Weights of a small transformer language model.
Architecture: RMSNorm before and after each block, tied embeddings.
MLP neurons of a small language model. Each row is named by its layer, matrix (gate and up: input weights) and neuron, and shows model dimensions 144-271. Each number is 128 + 24 x the weight over its row's rms, rounded and kept within 0 to 255. A neuron's up and down rows have the sign that makes its largest values positive.
After each neuron's rows, "fires after" lists the tokens most often just before its 100 highest values on Wikipedia text that the model never trained on; "fires on" lists the tokens most often at its 100 highest values on Wikipedia text that the model never trained on.

L3.gate556 [174  95 149  93 154 142 162 123 128 136 133 175 131 167 143 128  93 124 159 130 108 153 144 120 137 161 161 171 126 164 133 111 114 164  97 166 105 117 133 113 124 141 119  94 140 101 144  94 104 136  91 133 125 135 144 144 141 171 123 121 125 121 130 145 107 108 162 104 164 151 104 132 113 126 152 135  86  82 167 184 124 114 141 141 108 137 152 137 141 132 151 148 131 148 119 149 114 106 118 100  98 156 103 125 117 135 114  98 116 136 140 145 134 136 139 150  47 142 130  63 106 149 129 134 148 128 117 129]
L3.up556 [ 96 139 110  88 116  66 148 141 177 123 141 143 122 125 135  97 164 118 109 147 111  89 125 149 148 150 100 145 122 126 171 108 121 169  97 128 115 122  98  82 128 134 134 151 144 128 119 103  93 165 161 126 117 121 158 145 158 150 116 131 109 135 117 128 114 127 100 169 113  90  94 118 175 129 150 143 123 123  96 133 103 183 167 131  89 165  82 158  73 136 157 118 179 123 186  85 163  83 169 120 103 132 117 135 145 136 122 142 146 130  80 113 105 161 106 134 107 176 138 164 177 137 150 134 173 160 111 135]
fires after: " ", "19", ","
fires on: "40", "20", "q", "0", "°"

L3.gate20 [111 110 158 161  82  92 144 158 103 151 113 145 113 128 128 153 114  93 119 133 135 113 108 133 166 111 178 112 139 104 133  95 100 110 117 117  66 187 123 110 145 169 118 135 167  92 110 154 134 132 132 152 126 148 157 152 115 131 101 126  93 139 164 155  92 119 155 110 125 161  84 146 130  89 125 135 133 113 101 108 154 114 105 104 139 111 148 149 111 116 100 149 134 150 130 131 119 106 158 141 146 109 145  95 131  79  89  97 152 128 152 138  99  98 128  99 126 131 144 156 115  85 147 133 137 143 107 130]
L3.up20 [127 131  89 168 110 105 155 177 132 117  90 185 114 131 133 132 107  89  97 126 134 109 111  84 136 112 123 103 157 145 109  88 119 106  88 114 137 136  84 138 156 137 125  97 190 130 116 136 100 120 144 114 136 158 144 131 116 138 135 124 175 125 150 155 112 131 156 110 119  83 125 112 160 132 147 145 131  99 166 134 129 171  91  69 154 144 148 108 152 122 212 126 118 172 119 154 118 198 148 125 128 100 136  96 160 101  76 149 147 137 111 154 102 119 129 170 187 120  92 116 126 169 166 146 134 161 103 135]
fires after: " |", "|", " the", " and"
fires on: " "

L2.gate128 [ 90 161 160 151 151 108 118 108 104 136 123 122  75 106 138 124 109 167 139 122 128 119  95  74 155 121 164 104 116 112 108 107 140 123 139 143 121  85 138 131 134 144 127 123 120 120 131 158 101 130 137 131 129 125 156 113 191 172 145  93  79 113 153 144 113 101 132 116 145 113 109 104 141 136 142 133 104 124 119 137 116  96  41 132 144 145 117 149 148 151  79 127 152 142 114 156 144  96 137 150 111 171  96 133 118  59 131 124 114 104 115 131 117 116 126 116 117 130 162 160 173  92 105 106  93 128 111 140]
L2.up128 [120 120 104 149 113 144 124  89 140 139 159 154 158  96 105  86 126 104 113  88 131 117  69 139 138 101 130 132 120  84  96 112 114 139 137 121 163 130 185 137 162 146 132 131 133 170 121  91 151 116  83 134 133 152 160  75  92  91 133 117 110 108 119 151 160  89 127 140 137  99 138 124  98 136 112 120 189 132 129 154 113 150 121 134 116 107 147 131 136 135 120 125  95 136 118 149  96 137 135 152 141 150 158 173  86 146 105 123 120  99 130 126 125 161 110 185 142  97 158 111 175 117 151 126 150 130 126 147]
fires after: " ", "–"
fires on: "20"

L8.gate793 [165 153 129 111 143 124 120  81 111 119 105  69  97 101 134 123  72 135 132 100 116 123 169 169 158 119 103 116  99 111 150 103 117 126 100  91 131  96 107 165 151 120 135 102 133 102 126  97 134 104 132 161 136 128 134 156 193 167 127 104 119  69 128 113 138 121 167 128  98 136 128 156  99 129  91  92 110 117 118 113 110  79  84 129 103  93 126 126  85 111 125 109 135 126 123 144 157 102 124 110 134 150  91 100 169 181 148 118 128 145 107  91 149 140 119 134 152  72 136 128 120 107 132 121 131 134 153 100]
L8.up793 [138 168 128 136  91  95 157 144 112 142 118 113 105  66 134 143 111 119 124 125 105 155  91 117 147 127 146 161 100 129 141 125 116 173  73  91 125  54 108 145 131 116 116 140  81  99 120 118  82  87 175  99 121 101  89 150  80 113 127 110  95  95 133 115 119  94 138 136 156 101 129 161 133 123 105 129 111 137 127 117 125 129 176  82 135 117 116 146 109 119 103 106 125 132 159 138 154 138  93 105 108 137 118  48 133 131 137 111 133 105 105 118 143 129 179 141  93  59 139 148 148 138 124  99 146 112 157 111]
fires after: " ", "\n", "11"
fires on: "7", "6", "11", "14", "9"

L3.gate354 [114 127 101 152 117 108 145 140 111 116 147 158 100 149 129 160 103 129  88 162 154  84 113  81  74 106 128 115 133  99 121 171 128 142 122 134 114 171 134 129 131 160 118 118 137 131 149 118  88 130 131 121  86 117 153 159 122 130 128 136 124 129 152 167 166 159 150 135 130 151 133 126 148 169 101 159 147 130 103  91 129 104 138 125 154 118  89 131 128  83 138  89 165 115 134 143 133 123 128 169 158 118 165 147 122 118  82 167 145 117 168 127 119 132 161 144  96 163 114  96 145 132 142 167 120 138  96 146]
L3.up354 [130  92 123 171  81 114 141 122 143 145 134 135 102 152 142 132 105 134 136 165 147 108 110 179 124 158 118 117 153 124 140 140 133 183 100 116 129 156 140 143 181 169 140 106 107 147 131 171  88 117 101 140 108 137 139 131 113 146 148  98 125 145 145 183 160 177 131 111 134 126 125 108 140 150 113 140 159 140 112 129 105 109 153 111 129 135 120 140 122  96 104 144  91 145 109 139 130 140 100 136 153  75 157 141 117 117 142 120 147 153 143 119 117  90 132  96 129 165 140 126 117 126 157 136 118 143 105 129]
fires after: " |", ":", " Sep"
fires on: " "

L2.gate820 [115 132 166 124 121 139 111 119 153 110 166 148 105 116 105 147 137 176 157 160 136  95 150 130 107 123 147 111 122 153 144 141 143 121 126 112 148 136 154 162 144 171  48 181  89 175 157 181 125 110 136 135 118 173 143 171 133 105 141 114 137 144 109 139 159 155 155 139 118 105 119 175 101 135 136 120 103 125 132 121 171 147  99  99 152 142 110 105 105 108 116 117 140 143 151 133 133 120  97 191 124  97 156 118 156 110 104 151 132 145 132 155  72 144 138 131 114 130 103 103 105 148 123 112 121 136 111 132]
L2.up820 [154 118 144 110 131 121 119 120 153 135 125 143 107 119 107 130 112 127 141 154 144 123 112 152 133 106 153 151 146 115 100 127 136 151 152 155 139 161 137 167 151 191 121 150 150 131 152 205 115  99 116 104  95 123 155 146 124 109 161 116 131 111  67 135 145 151 101 147 112 134 137 142 152 142 162 115 178  95 110 121 155 135  89 133 143 103 133 149 115  99 113 103 168 158 134 148  89 121 101 101 112 125 101 107 101 132 145 126 113 178 124  88 116 176 140  98  89 132 117 144 107 124 104 171 125 123 130 168]
fires after: " |", " /", "gen", "-", "ie", " Set"
fires on: " C", " ", " D", " Sch", " Z", " W"

L3.gate253 [144 108 136  90 111 109 162 169 135 100  91 121 120 148 125 108  74 122  75 147 115 119  98 140 113 113  95 150 138 122 146 122  84 137 109 149 153 139 113 126 109 152  99 116 103 179 149 131 147 145 133 127 164 154 141 137 138 122 121 125 163 139 159 154 139  85 147  99 134 115 121 128 142 174 131 157  93 100 102 133 130 121  99 140 150 138 149 152  92 115 117 150 124 169  95 186  81  78 171  88 142 158 144 138 150 114 153 138 108  89 155 135 134 166 144 102  92 146  76 116 147 130 125 152 109 133 151 158]
L3.up253 [146 110 163  93  83  80 140 155 141 115  95 148  84 139 151 123  89 151  69 144 134 167  83 155 126 139  95 139 159 119 144 125 110 133  96 117 110 149 131 108 126 150 119 140 124 155 140 114 136 159 123 133 153 150 109 108 144  79 149  84 125 156 163 173 141 128 130 123 129  91 110 137 113 133 139 111 142 116 143 117 123 126 119  88 158 116 132 123 118 109 111  76 116 176 105 126 108  84 121 104 132 165 141 119 157  78 174 145 119 119 162 126 121 123 125 168  89 135 112 129 152  90 134 126  90 143 135 158]
fires after: " |", ";", ","
fires on: " "

L5.gate677 [116 125 123 142 107 102 152 100 130 135 130 123  94 128 128 121 140 140  99 158 145 112 123 153 137 126 139 181 162 105 111 119 139  87 149 101 144 134 155 105 133 168 145  90 136 153 116 131  78 111 172 159 129 125 141  61 155 179 142 134 138  97 138 126 152 134 157 110 128 134 137 151 123 148 129 153 124 132 101 157  83 115 126 138  79 152 111 142 149 131 135  93 168 167 101 141 192  75 176 144 164  99 127 112  85 113 147  90 162 137 139  74 175 120 142 121  89 133 155 106 167 132 136 148 117  89 111 114]
L5.up677 [ 76 129  86 163  83 115 147 168 102 152 138 112 151 142 125 115 125 112 137 128 105 116  73 157 152 153 123 128  96 145 126 162 123 131 110 100 152 138 147 144 112 162 141 137 172 142  95 152 116  85 108 124 128 145 112  99 136 116 115 198 112 103 128 116 170 163  97 113 171 110 110 125 151 165 104 116 154 154 154 134 183 122 125 154 105 151 124 113  96 103 121  93  89 113 129 137 143 189 146  81 123 111 156 114 120 133 149 131  89 145 144 158 135  70  99 121 137 125 169 131 126 128 125 115 126 181 108 116]
fires after: " |", "aged", ";"
fires on: " "

L8.gate550 [108 121 116 115 119 112 135 138 118 153 110 102 127 126 143 159 136 134 125 112 107  95 130 115 117 112 124 126 138  66 142  52 126 147 145 148 145 118 101 109 149 125  96 114 147 152 102 112 158  75 163 156 117  97 121 122 154  91 130 100 116 110  90 111 138 126 145 128 124  65  83 105 182 120 112 111 107 121 146 152 121  89 113 166  89 168 168 108 139 113  83 127 145 157 105 140 116 131 142 155 109 114 102  86 141 118  77 120 126 137 117 105 122 120 120 153 119 124 124 144 171  84 119 126 141 143 138 134]
L8.up550 [176 132  98 142 101 138 117 106 125 133 127 129 123  86 131 153 119 148 135 127 141 114 147 141 128 112 122 136 151 111 137 110 137 108 174 162 122  95 152 117  98 104 100 148 130 149  92 147 114 105  88 138 145  81 130 135 159  69 115 126  83 127 126  92 141 172  99 114 138 111 131 116  90 131 121 145 138 127 121 151 123 107  53 137  84 113 136  85 140 148 126 123 148 158 182 107 155 180 113 153 119 126 126 127 127 130 100 130 130 169 126 138 128 109 110 124 138  96 172  68 148 150 114 140 142 144 121 159]
fires after: " |", "\n", " ", ")\n", "|"
fires on: " FW", "3", " MF", " DF", "15"

L3.gate461 [148 126 153 136 143 169 138 103 123 111 192 129  76 108 118 130 150 100  99  86 135 131 162 143 108 129 132 142  92 103  98 132 129 124  68 120 137 100 119 131 113 142 101  80 130  87 108 114 101 117  95 120 112 176 158 112 125 143 136 125  84  80 148 117 123 103  76 120 127 149  98 113 121  90  97 180 125 165 157 143  90  58 146 113 126 143 129 142 144 125 128 149 119 141 119 106 115 128 122 119 113 150 133  94 136 144 176 108 155 151  90 135 149 118 112 160 145 131 133 140 115 126 110 116 129 146 127 145]
L3.up461 [109  90 125 135 161 118 123  79 131 138 150 151 139 125 186 101 154 150  98 152 137 122 172  93 181 151 117 171  43 146 138 150 119 122 132 123 127  85 156 141 138 144 175  68 123  87 143 150 112 145 141 103 158 124 141 158  98 118 126  97 137 115  92 159 116 140  89 146 158 157 112 107 104 105 126 136 115 139 110 107  84 149 129 153 111 134  94 150 135 138 160 179 116  87 126 123  97 128 119  93 112 167 158 153 144 181 163 113 170 140  89 126 127 150 145 106 144  88 169 145 105 161  79 115 140 142 146 172]
fires after: " "
fires on: "10", "9", "4", "12", "11", "31"

L5.gate114 [106 104  74 171 147 153  90 139  79 135 144 166 117 168 103 136 114 135 134 133 152  90 132 108  93 161 112  75  93 165 106 153 139 132  90 115  98 138 137  85 152 131 120 165 117 117 120 115  84 112 140 125 113 125  84 162 103 137 124 177 107 162 170 170 174 140 115 118 115 116  98 142 108 118 155 113 161  95 128 126 116 140 137 175 122 113 124 151 105 120 133 106 164 150 141 163 163 132 136 114 129 134 108 108 114 123 148 126 133 168  88 111 136 149 167 130 122 158 125 112 144 157 121 107 151  97 109 149]
L5.up114 [149 124 106 141 164 134 114 116 124  94 119 116  72 150 130 122  96 106  93  97 136 126 118 118  78 145  90 122 130 116 108 113 154  97 131 112 124 137 140  96 167  91 167 118 132 116 111 138 120 118 107 149 109 116 122 143 121 125 160 158 151 135 147 160 186 158 113 131 120 124 110  79  92 129 120 102 175 116 130 119 138 132 131 147 109 123  97  76 117 114 113 106 130 129 113 131 140 105  93 116 179 143 173 165 131 116 154 132 140 117 113  98 120 145 165 158 172 155  97 131 131 102 124  82 154 112 137 143]
fires after: "0", ";", " |", "2", "25", "3"
fires on: "–", " ", ";", "+"